config.yaml
n_layer: 9
d_model: 512
n_head: 8
n_kv_head: 1
head_dim: 64
d_mlp: 2048
vocab_size: 10389
activation: "swiglu"
norm: "rmsnorm"
norm_place: "pre"
norm_eps: 1e-06
positions: "rope"
rope_base: 10000.0
rope_fraction: 1.0
qk_norm: false
attn_scale: 0.125
bias: "none"
tie_embeddings: false
parallel_block: false
extras: ["capped logits"]
init: "normal"
init_std_qkv: 0.0123
init_std_o: 0.00289
init_std_up: 0.0123
init_std_down: 0.00145
optimizer: "adam_variant"
lr: 0.000551
beta1: 0.9
beta2: 0.98
weight_decay: 0.28
lr_head: 0.00693
warmup_steps: 292
schedule: "wsd"
decay_fraction: 0.666
decay_shape: "linear"
final_lr_fraction: 0.0
batch_tokens: 131072
seq_len: 512
doc_mask: true
train_tokens: 1476000000
steps: 11261
dataset: "wikipedia_en"
MLP neurons of a small language model. Each row is named by its layer, matrix (gate and up: input weights) and neuron, and shows model dimensions 192-383. Each number is 128 + 32 x the weight over its row's rms, rounded and kept within 0 to 255. Numbers have three digits each. A neuron's up and down rows have the sign that makes its largest values positive.
After each neuron's rows, "fires after" lists the tokens most often just before its 100 highest values on Wikipedia text that the model never trained on. A number after a token or word is its count.

L2.gate325:095093168111156156131183200116129174185081126123145159121165154094135134151142105081097166108142091152106127087144136132149177136105111121071099128127120140112176103131102125168132135156149108152108179098106160165112108075098134160179107211129107137164206204108138153112067096088158111137165147107185086079109197116151173130145136177084188115121159098085115114141112097084159094108116133128159139085146106152159184070125122115131185123170204116141084076117157136101127141109132161126156152096112110199140158081081190073159138156157127113128128087130092097152100118072180121121
L2.up325:120116136136112115135129130064140121133158127156083107193154110075158118131137109117101120114165150153120134129141180126112105081141137102191180175151117135089131105103129131089135144159108171136111028196198122140136082143086163160155112122122138107140093155097080136070116111124151157120111146158119148115074127081144087114119061157150149139117096170089103080101101063159149101205141117057185114144141064145105147139135132182123101125148126137159124128138136097088145125112118135117139179074092099135145073158181120168131064043071111123175184120165109102121071067113165165140
fires after: " |" 40, " the" 13, " The" 6

L2.gate1701:122130157119074173151175101148160134146059144035180130104071109200155145142127100132121124114111094118123083097115149110138129141154136069123108136088187131151115173055123134065128144135144079167089131121165119145163179107107118109098125123136098127141126097127129142154141207125101107096139132116133091126116117117120140084173169127052137086131070154134110179162112119156188052101146121091108097139097119139075100198169100147126101130134182207072088133087114133078153151126155114090056127207102073143096087140102089063139106128124109138110128098100143151078113163099116105139
L2.up1701:140154121137117139163140123151148109126119167095138158066059068190123137138152134166199136153103080120148117138085134105145165098145127098142113186068136119126114148084115116118137113077112064098108140058203173159153145153148131112071086165101100111111100076154098136111143172153111124164148136130173112141151175114150194150139163117081108152119101176121117109148152131109157073098172105084125110150100088163102141119146154121186038099092134146119112129133105169130179152098136096097097096191088130120164060132091047063138108143134132168142089076142161108141140142115123099126
fires after: "." 36, " and" 34

L4.gate1738:090155089063116160120129121193090139065153194133151134088170089153137113083176136091126101118138137120147155125153115149097138097141149149162135126109125111140141101097126152132143176094136123153089121103121078144087140099120140119139156181178135151153127170085122160138108170180082162124208112069067078115113146135118069116066145116122085146178144090133130164109122146095136080083174154100107140070068100145104119145132115094123113094104070125110121129152119088092091126140111134142152129155172059156057107047089162123105095183136115119203107142154190128063082129199098106180
L4.up1738:122152156136131136105101114113143122102165121126153082166091106141081139113171114105117110075135082107134152127179138125079150067123122123108039131121096120163130089177097096111106069113122120165151093123125176107074137125132155116146176089108074149067140117084077155086146102147160197147135165145138101149068188090172121153159110154188105104166129173146163152110143093089138168090166158121162106068109132107173069117120165125128132106193149142124095134102140108084116102098139096111185226111147177098075101161112132191107088163122105119088110106094102149156065136193118130107
fires after: " |" 34, "|" 11, " (" 8, " Pos" 4

L2.gate2:169096129091126170145113101190103108175137145150161059095137125128152106169144018183110142095134109150132140073173183165122101095131190189109146141109094161103155103103127153116160145142111153101131099090120148178148088080106138141134054146180114157119155178125109153106103133092127114151132086097188139107052187119170108096094117135125142096173124165118146115115143158156203052192091181095165112071175152112208151141143146141085162139125170120113105132122119101099133140070154170097119154133128115112143125126173113136100085130135127097108127117170079081161080127139124157201
L2.up2:103025125130120141130088138110133114147118187157098139096079202094119120112104087134080144102146104114140081115098124129188142146151111107114169140187130101141152106181133106094160156176158114124109080155139155086096137089082148101151125086136171133138175125140091063116118044099120130125101127139142145072167164127119092137163102133098107121138130092148167172090085141150081108166079138124167174164107102107136131123126067122156197142152108120141150133164114104072128123188080092095129144086102194167143124078124120071083101125139105119097100148086070101097134086102187112123
fires after: " " 99

L4.gate814:083075139059135180173113197116154105111145099117136146114156133096164122160148132053127182136138088137157176140136131121090126137093168112123133161067084118076128120106104136082125147103097131134067182162037083155128142110107112111157080105124111184130097101124189139100154132106088109123170095106131141079156157155129188157117083090149241172181125099108134141149085108167181131115101187110084145110106111122134129157070118108162097132094139134071129053154138138051157115148108110096150152141092133137112179115144198092185107185107091098081070105139125130119077123136138089130
L4.up814:061113149130098144182140127122136106162134156163148072134158111035122136119142074094153215095184130139196150135121196142086135109138170053064161142136158085107116079098100097145157136161085142087023154179102090079177152085111131121192128167124112134170086129161151112088110154106138100116164114108106165122148142132148219177120135107122144140199163111112178148147100154140121139147097167132122110145111104084127085141115149067126055175128145134148143130137114104103183119090127173118108129095165102147124157120105199130152136124138068146103136131123106110133064105148100089144
fires after: " J" 16, " P" 16, " K" 8, " M" 7, " F" 6, " T" 4

L4.gate219:123127145112147168177092127106091094107135156137125130125119131148114117153124120193119142104123125148195126162155112127132160100134105147142115117206181120151136171139110066078155142131087196153141141123053152126130108121079114142202122125183074117087124154139110123145121117126117099157145138133154131127151109205086114119110155170158146192127132107129167134077038092077106119107078159116203118139148187112159071154142113142151177057181140108131140113153109106118197127128167125085161088116107095169146150153078133146082149148136073155161084119129162160090098173194090139163
L4.up219:107103099118131152114116166123168101088149166131137155174125105143140139191107095143128161113157124145162123134155144085122180163133123097078054119148195118159108166190113167096089114140071105157090177179053165110152126092125155121146114108106162178105138195166113054127126105132151098086119076161142109125158081197140117145123194199104141118116136123158121124120088088154066130138108128133082111149203134108142077116144110118095109160139135120097149107143118156103140115118137153097129132155087129141142155144082079193149167119176106131117092113087107217120097158170085136095
fires after: " " 35, " |" 8, "0" 5, "1" 4, "2" 4, "–" 4

L4.gate427:101164107121057110147183105112136162154101047056171080158138149109114103159154059180111159102138118084108152149189125138063146126145184161107123163127124145183170115201136189123129108098158098143130099089102128100112112116093129108173136113208121144132114080130147110158132067105072137121066128110108184107091133178123131107187107082164114117119104163077225133104167140103154112124127124114120138115113104161154105094081142138089164122122151165158082127158147120117106088129103099161144138150165072151132158129084131113128159211194130090180078165109094106153120162202130123110
L4.up427:087126160068098099077180152069185117160121089138220117147129095081115134120116183132064159208085141118133206129128159109162122131130163101119165161107118092131116156152078162150099151064177123166156078082138140117138061120105109138139114124055126172140120170148190064160089078143115130159143122135150158092084098125100124161104113152114147148155151097131165106141128117106101127151175078163080110139131151088157170131110117149104165128104101135122158137159184126098150100115109103201103159098093119142138163122099127095169132142157140122187079186129162129129203108139088162085
fires after: "\n" 29, "-" 12, " (" 10, " |" 8, "'\n" 5, "|" 4

L2.gate750:163168156171110113145154160156200163121123098071140133125159112132167120111151117146132099152077054122109149162148115109130138134098120072144113096110109136136124119111201160080156103046124101156095133111125089153079184089175158147105119064162097139146190098109199124133142121126138160130131100155069100146090082131103079108093169122123114117137086078133160094125113124143097127106095075102198159140149154135132063141092096114065140109175150176138137123085170102163182107175156093111111136108145164171098104182114147155151148148234171136193115126130111107117204136125140085156
L2.up750:101155090171191137138148146105153113121140093113178125145133132123119173149137078145137113148144103081144154101163097090133160132119118161148135131158112122119078136146132117106068148109125079124087105131159073121169139161129088173028098130150170063128104147147165063136139138124146092121156076123098111115107065155225079118143097138158108061107057170222125119136136125088060114112177168129147162154111139114150090096125142123158126160104116123100168126150095160091213085199124100117078127118105149126186139142088082095083198148168158072122091100137113097087114169084116086107
fires after: " " 56

L4.gate1813:152115131136117110092145163108125129190128122147144117197167137160151152164105126133117171143129146158159135151096189134131172075106155101076131159125061128102126156109199184066098165116130154131075169045102163150076148088113148126147175155102147163136137078157096118149096083142110149137077117119131195136131130088167156096108144211114205062092163087144144097124135113133191102140118123118127103156144157100132110095083155099180134156110151116171118173187101109139185168102142098154162138140192134108074106104130127131161123136117182071138055133190114124094141173129103157117
L4.up1813:114079103082116080151117164112117074165109134102139125175180153128160107127113109106095162137155181169092105153172131148131125088181161101117134184208112095121085169220123116084129144115204120119191089158091108141158140162134099126128151139141173108161091118156088146132119118131110130051183119138132079060124097151196145111129103151143135109085148210110086122147138086099112120107135082107148121144156130177132146179184161051139172133137197118119205091135056145092141116092089192103111124149091111108054088127147122060181174097088160152163109126114145124086168077104096046130
fires after: " " 27, " K" 7, " S" 6, "1" 5, " s" 4, ":" 4

L4.gate1415:147098150102160101150123138133160137181127140039129178113089096111134109162134102121126133154049139124123165081150140133051127095034151112088090157150129136132113129113161201093134101122126071104162125078136166094105098151087113140119129142145155207129138142094131148090138092123135129139100124099184086126095128185133133145110138138062097072128109077127230204157117159162153115132148149060128135073191178156114168172167164096135095083118142137144125098152100134063125105116127150151069180156150126114156114138162102068092169185139095097186111116102142082138110111156182127184
L4.up1415:147120105098118156127136119089198117149105133096087108100154113134072093111134106150189158175138104160127122048093089120093140156086122146109170127131140138089125117180128132150171181121141062213181091125161188112118178166150159120128127111115118173139102145158142112104080154087146139113110148134141121113177157164107116140138138175142113112117114114127167176099161076151086135158170128070192202068090161122101132186147113121142100118090139116146156168108098140066128125135069152070069180190152141172144120106076145152120166130142109136157148137115128189149152117137127149100
fires after: " |" 40, " N" 14, "," 12, " " 11, " ." 4

L2.gate1571:102098124105143171087119106148071147154097126143160108169126107131158113177152146078113175143135121137160134170105152155099134100145105175136144156115138077060117193160146170114154157096108184078091126164117128179115106158156146141140116145169086136069131131133137146127128142127194083126142122095107125129069126183140142129159117139212142162134109120136189105098055128094181106149109159113170144105120136107133091146096142167138157176081150146095111079110147090091100143201119169209174169118108118125084144118138102158156101172206051137150148197113165112121101138132119090159
L2.up1571:137132155108133120102125112107099143161128123170101155134152127141131138127138123104091165126118106140135081132108054174149094206190087118109119134156082107089108142157049120156169146141173113115140134147141122117111122090182141098149115187098131178112109105069102134119143150149132116189143128184162089136152112151129154155143176131156176152101088167127156152134082062144107147174123069157098151123178117168056141181162117132147082123112117127064152081113155147111079047141111122094148113179138168109142128143132144123104120167130125152076169205074129141159153085170156175111
fires after: " Al" 28, " L" 7, " Mc" 6, "." 6, " Did" 6, " El" 4

L2.gate148:146204153124127109129105142119059155116120164176101147134114117090126090086109083167099118177095130126137092117105129140151121133131097089164106108074167090069116117106114153124142110160063105166173059085129137085108156156121078127135144131161053142156104061141088149110127111093069166158185145126110115131095137095096124176147138113166137159107125118148090170138126168170119143137158123107073103157147120209147150125129114113174130111127140158117080170103087137183089122080116138102099158134097131072197124134088161142119112169151081222158123177159150089088140074178153138173
L2.up148:132219138115094067079108147190087121064110100087124160175093118097123086112100172134118134155101151126130146018100127100083135104061129149123072104055134128143159095122142145161107109176162109142108144062180146114127136138082162127094139157114066172096131132094149150142197097139097140135135116114154108163103098093079112152150173156181133195148134061120116156135104160155119169103153072106101097089118128229077101120160111188116107093154134175153111095116123139114170179112154133139103147112130098071138132130089131151134110155146090181144087144138144186154106150144168152114
fires after: "," 24, " (" 13, "1" 6, "|" 6, "0" 5

L4.gate1140:131152134127132145211088084093095169124122134102125132117151085123075117150077119162135172110113164050144105103105167129088134063155159167125108116081139109138097188106140175110161111118108147117135090105126141173167089146073136160092122107138102114106092163129131122117124122170075102182150125203099139116118127201153174178122159145170144073121127185113133139112153154179160096155191159086152122175209166145153152065147151166083139118145127127112113148153182084056121146116117095134115130073084113220145141111107122049113127114119163101132078176112128102184100092129147103141
L4.up1140:168142114123122140185141131084128129109096158142107141170175079115087083135121107183133151042150158095081129088113129130092114080124113176133174127159124051147076155069030133116100101128081162140177112152093164113150143121159114173135134061142120173118079194161105098156115140138155166130144123158141127169192131089147161133136125175117128110196147105120122119138101116185125105096179100108093150151169134156140134117104183160119123116117143096089144112129089140041108103123145142127091089100083144130163128108088114127139140071091129111083068032146131106133171104085094136136
fires after: " |" 28, " is" 12, "-" 11, " M" 6, "born" 6

L2.gate295:103118120176163132173144144139125177128174202150122119128108193080169131099132129125134129159178153052131142177107089136086120141165116155108132111116118131051137229121141120115188106121121153110114122113079110149140132128175193106188130106038078117153090152100109150147106092129147089156113142162103083135137115149203175107115155103127126151182106083110099126139134160153138114112127107136109129149067167159120124158136095135109139113140211098141106135130142135128117159169169162119147108115122081139005102088107174154103133147112218130104137110116178142106183176151087074155
L2.up295:106175110179164099107047160141135132116136134115141222169112129095120144133119119100115107143190123119114169126203154171162147151111121120153120161165136095115122096163108056137117085171154072165159109132079112171112149153143177105119162097120137114149119156198096097130174135111083131055083140173126144173112135128159192163124148180119144120150119120108105093114116097133112153121140127154189145149122166188197133115095051135144111127153146091153124163096140138109115154129107144144131078117164102119101145114134101105173187112101169063111084145123185125118168164163110138173
fires after: " GP" 25, " G" 7, "-" 7, " W" 6, " F" 5, " J" 5

L2.gate1362:106142124099101125122214165147173131141148187077125121097147106137166102118106134121151154164151093141056142104132077112056156139105078092163096131116110139100067083135186125095142136133113147143125085098162131134101124136116129100103195147092112138169113084152129133160107210125095140124179166117093174123158170148103092083104125123190141090134105133166135146206116099165109155089145159106110120117159130134075153127122117110137162127117170138190145158053126062064159151207148137162142174126189111088101107070116108120172089144110057131122097127095121124130090157139134143066
L2.up1362:099162122130119086129132174168102164113151215105159162069150101176164137088127147133149165111040091167107140095118087134124130131107063123100110133079125105131103084135059117155126158136124102143140132104139153126148144148124119137140106129104075142160129080138113078132137173157149096151177144130113173126120117147117111138101140104117071096133139096115126105102096121142094192125155117099089132114093146088087096075107060110093085156063118138138194154141103147137119142126131132158136167177164163078171088117128091140093151156098142124115108155113131141137092123154090080053
fires after: " and" 57, " the" 12

L2.gate1308:144120087082081129080169094103149154208128115150148087126118166161133144178101112128111125098090084124171123133137117141121133149149123075101051064122142172094185125164151118066150137113120164158082101107075149196140117082092173142122147109119083123090133146177122160134143089089105103108136072160164163112109105102117068104148088189127109048135162116164136080160090136175127145119130133101133088136145165146118137141071096168087118151112146140147162191136168126126098113153125066127143178157199077144125083164119136104169147159130092069085082136133110142141058159157122168091
L2.up1308:149163166142129141153123136190130201166181154100133131159100149131087193177072079173087173071106162154161152172208075111109123080123177167133115185147151143064115141130143168159144165108126152095097110105117145086105102128149124157143125156045164053153158120121096070106130105073143096109109123126109158183160119158129138139125101111111063100124159196162168112099121140119185139157134164136123080151126151116152108113119217047103131131117144089091154096142142122170147148090101135118147188158127154167128083128147125131099176100180118116096109095126122146103200080080137175153
fires after: " " 31, " the" 27, " a" 4, " an" 4

L2.gate1461:181126115092123168127110146080174122126120100108169179143139102151143088143145113137137086108089087105116137169178168120097113101112166076137115164088131127131084104097166161075182086127056123135171176088162057162092133141110093167139177121134154157094151139131136154156124092071091167098205198151159122096123149144083094174088152075162133103159140137084145129138147145143197149088127133087083127125156118180145117153114216125101122118100108112100114105144082144156177207166092116126174108113162179196145132122139123127103150175121128084149092039107123077206166099161116083093
L2.up1461:165136057107131206143142095131154134126142144171130115114127092104109145148142123103127122098099092062152110102167169115190102118111158072109142108120138184116130135114166183128120109115105125199175115151111121121145123108127170157123142127130166116119172107191100072113126126117141141082160091171154129101135117140145064124129118132135141087148103123125185105118140134136122167115134117091110136163146106147131080150161174142124083173070130151185136054077080126164124172085070158061168143143151177173200075154170091158108131144169126093098034089128143091149201195196048142125
fires after: " |" 30, "|" 10, " |\n" 8, "==" 6

L4.gate1248:155123108119090149140145078104150128105128068135078128169084136191147162150189115116113115151129115084118122162125159152135097153085125127154141151161085178117121094070168163072115181196122080150174143098129107152119095106185122137127145112130168150110129084118092098142128138187127097141117093049137161090087149132171114139150022078123240146147085087128131122164129141133163132153148131111105111144179098100143119131118156116114110083084167146072116145127125168164122113133141125085099129151115157141125127078092119115160189113119078115134107125152161164213172116145209143158
L4.up1248:095132153093162170129098118107100047158142105164159119179100122115161134191132080110115175145189124094137120159136185197156108092135082158106148127129117151149085103122132106103077190170118092130169164114139178107091094091123165151151215099151162132125152141146098098100149095184107126137076126104121124108078188129122136189108114134112047054132176162112160132173138099155130079183159132158091107125187086167111163095137144095210153117097150095135109155105139219153129117136117177098143132092159157145082094116144113143106105081099129102075176192140074120166116129115176166128
fires after: " " 25, "\n" 13, " +" 11, " −" 11, " the" 7, "'\n" 7

L2.gate510:144125138124143130161154052132105077099136154141162092140134129111116084102137132129113148151113115142143163155162130118075145121082120179113139075089191098132125179090146098083127152139136135130141117137133041121100144138148163117136156124140142106087172189197124111114135114149060131113127137075106161156074089139141080121132145157122132102070060154126107091093136129142170121116130155130145141166150128052155074145134074135142094051116098124149116133128184129110106126136074093099173160128075111184136132133223103154092150129098183101141073116147142121143169172137136161155
L2.up510:116151160129142131155100160102157157138174161182142109161106088195132155134124136157129129093147142138037146133137147084127131099109093121120101137100089118121145128124192153101119091149102167132149122125114117184139130102088083158137102127149132160145166103145122109122096120133154116095195112117133104059162139112103138178107086021138128166139136182132170160152145182110121155158167160123148126169146129150154114179160118154092213105088177103077103119104095101136136136145115113101086066149123121120096174125110101082129171158152080146082122109124170100155105120086127066106
fires after: " (" 27, "==" 17, "===" 9, "==\n" 7, " \"" 5, ".\n\n" 4

L2.gate1536:120117124140148164135177107149139143123128174093171121113142149172105158094168161130106126160118124060124127153089135120135185108140150167116118119055155103141169111167160103173140189144143132160130109083086121196107096142143142143113117179184069136115111097078160122083115177115119158192189064104116084150138127130106136123085137118119149136121091125100178154147123093116168113127080127161101114075132149092129084141102120118096088154087213094108142079103134101115166173137132133129149127123129079109153108109142082118085086111140116117187117127103187100158175132108109103107
L2.up1536:105121098178136116120142079128085127157130142131122098084098119070153110201112117118155165134135106175114115171153089163179136129136085140132098148101111134130146189131144129146091179165155096070126187093134147130119101093124157158081137162143095165111142154161079116089124099173106113124120115147161157104108138119153090095179153211114158083124142113097164094150119132085064075181120170126155091133099100147129123137136188097094121110094138117102123076102099098127181131152129138123097188121091144105171142111180097041198140153118199176193107096111134112138110142155159150142
fires after: " \"" 20, " the" 19, "|" 12, " " 11, " a" 8, " |" 6

L2.gate57:115175145124136108123092092139114116075071133153178118138135095149135122106149132120080051136127103145183182104157123115152099092092157138134107077174114129118151041160089166156137157083135141160159121131103111149113100137154110197092061119149050120171135158119164137131128099137165146142133082126113000092097148117127184106132114138138158135170054146174113099156108164128156139126126096135137125085133151129067102136157195096153102063094155160085152114090126144138117163121028113150091139141164098120146154118140104131071124152147155133138120124113166076156119141128123132123
L2.up57:105074125151129162127099093159154123155073087117149115071157082129119116176114145082100068131085071077125138175126129122172128131105099101094156130125119144135175106185144172109146102105156142109154144161161175122118124142095126198085157163159185155120156160109147091045169114126072121134079104132086173143053146143156141095114131166088117140141210105107171118140130080172107081179138138080102120112096143114138136176111116121079140114115112136114133137115168132149110122144095151166155164182154099146123114073127117115092133145100199115145104176125113163137098102131128180141
fires after: "," 45, " (" 12, " which" 7

L2.gate1374:175097155067141043164121149151134075142106088100100152131133116157101146141125135165135102108115128106098089127183170151097181044118129120107105122151125125126121127183150134110184065134185135105129191088171102135128154153081110111125168171121142144105162121046154121146131162074151137123129135152130150103140147186146117167092174052137116091144141101084119155133147145098129154101097144079159226116138107150139083178117118129140126110150129130157120113111069082057130184144192100075125159168179134156127181117136112108106130092151156141112148148129147141180128104076110117135
L2.up1374:133132111144106134140160138095141160126149001131128143090063129162118162137140082166139096064097117158109119137113108121096138158172138107090136166052117139143098078092146186101108117111142099100117173048135107097103149076130147097143157150091121146146153074154153148142123154117122148110213091144155139165137156121172114136108124100132132094147133090112108147129192125141160142174089121083121138193095107088115120129114149131187107110131126142084160122162090135159176122093146157083167096162152117138139069148121091106108119123074141122101126040027140158152165114108096018135
fires after: " and" 63, " |" 11

L4.gate1290:088136131125128146108115120159169131154158041159135114142158111129115087101103096167158099092093128047144148135214153162119098132079176125137139125139104134166165090144211147077095124105134160134179101096107100142094132113122121138062112204105142127176156108102165124102086095098169135139117128125111149074108125146175135110157152098163123101123173161161123152173115120146178127155137156166105103149124181146144153195116157150103156080167139151105090097073117115128147157147103131127115150108191091178067119126147124055113137131178082095086102132159124090125146160119151147172
L4.up1290:073116142102154138186098114120119111139166127131126120104109131076127037160124142130150077069160096109135149091134158112117159138116088168091157125056132175098154124148126180134141174084130165154186133136111156125176044216073140178138200126148081124065162142118083173096214111087150131149113105198129137139139142142097129125072128126100134066138209124130169141126100182110124119132150131140112096135138135108203155152209083136164154101127152136150141097104099144137138115188124107168136145135109121171155080151092067121086109130143154113095102163148112107090105181084098186109
fires after: " " 57, "-" 9, " |" 4

L2.gate979:092154105141164105102125134126098133157130159084117156146128158171107114118097148216134108168071120101145085117162125017134123073098151098137137179168123148159118110107113141184130078187121108143150127132070017145137143125151049107075088096176098147127133099112089135154127116119088138177151133130125160135134135182135111123093132104132162143108063143132131141128115122099114171101080136147157175168118091130121122130134116165091110106109153090174190117176086140113195187118153099114123122091091125115109127149130137093083082102165163137110080069137178121142137129142115087089
L2.up979:160135158155114150160140083167151111065175114159067034064070093136104193077158141168110143124157077168077139121128158076141113113106130154116086092142101112135073110142179178134188114163100101174127121160211123139062099144091156104142107134172137120165136148085158094134118117137133148080159123148163109086126111169138099153098122112158114101157117099166131162133085136166177158138135163135108163168124152153148100134118163147123136127102160105128112128128052118101122124107104138135112130136094140128110104121103105132076121123130193090164139132132157147161135134184148103128
fires after: " and" 23, " to" 15, "==" 5, " who" 5, ".\n\n" 4

L4.gate527:122107118085150198174167078073117094106139138072119125147077124152163101122088110128162079131098117110124181100143091076146138114142227125089198098101127166145134168121165197207064131121085117221115161111105120188111085155116095103131136152136122128116139157168147052103123085114173132177157098054121127160135113115113121149072109134146125096092103108168155112168147147183112184141112147151113165145128111173120114093129116124175058115131112110105093131191162139130189154190063085136126064066149112114119118161130078180096067138139156155073126111160095111130131136164153115129
L4.up527:163182121134131119189161078160089107161158089113170169126135137105139107106129095131108168121118130142149150110142135128134126086169137120083187132145081101131079126112161162132176138118153177125144160138107110046106111124156149084150163135128128128114120133085183098121088151073140132221085106161076070147130163130158132124124148095137141116127142133150189133136240150127177119106144139119159044157154130115076137118157144104087169164151097121145111155216052109159109098152130127142107135129165072113079112157128114122096109135126109077127148151155118120100126145173171160141
fires after: " " 36, " N" 8, "\n" 6, "==\n" 5, "-" 4

L4.gate866:126117132156142122165131146123133115172144109144073146071118130167175141166157086144071090111098119145113086130149134164117161069156154184111105105077173137183131168143066123107153173137180164125128108119141110084152103085110151144168178133180133127139165169132081140133100165155130183127118075101172150093091163180116122114130135084135091113196168095130139150124162122086152132151163110092144129113142121164088112157148130158107146188154136141179142120164127076106123093159131112103156171115104069152148088083160173124049124198141141151142122178116158140232101149120084131149
L4.up866:155125105177131157151140144148140133061097138157143168116096180083128179115112126167134114121126180119122122109137082054124106126139130141103154099112125154138112158159154151101121129088131165107126101124147151126152115113155095162141143104185111093072117114108140103117160126120097112167157111213066062097143151123143158163075117182148141157130124083185171107126106160133118111182172143167099058087209141107160105120134094096103058128140126089096138150160136089112139096142141109158124159165144097141124126103130141172103158131166122129127167149108138068142148118154126125122
fires after: " " 35, " |" 13, "36" 6, "26" 4, "0" 4, "12" 4

L2.gate1460:163096197148156159135123089082139089150071140095174171112171141153122147091125164174132124165131076097059142176123234092145134094116128096139126157164137139114181094112129103190157132201110113127141122122083092168119140150114129145119115088148105162119143131153170131147131115063101162131086131176144114129062139197132175110076134162072172114190113144089138114132116106082121128136088105087147085046085094185167197083132106142146150121091137110140104094169093118145151190105111082202130176073104126128128091141114146162115074160177147109126142173086068090086142106125163157107
L2.up1460:114167071154114099092114096138105091087102126135078123167135096155125114118144177140194106087145104112165157077191121126151175123129131170124132075119112141107167108149152144160127078140102145106107135086113130124091162088130161134069130136121146138091069168120088089166229145092121082108154119132055154169147142141064115122110133125200130092105153128184155112085152145156140114119175160067096179162110118160155127097133108150160129099126119129168162179082093105147094196145119125065127130176147172113152161127150083128087126137159147169109144141182096119133135068170076125169
fires after: "\n" 12, "==\n\n" 9, ".\n\n" 9, " p" 9, "==\n" 7, " ==\n\n" 6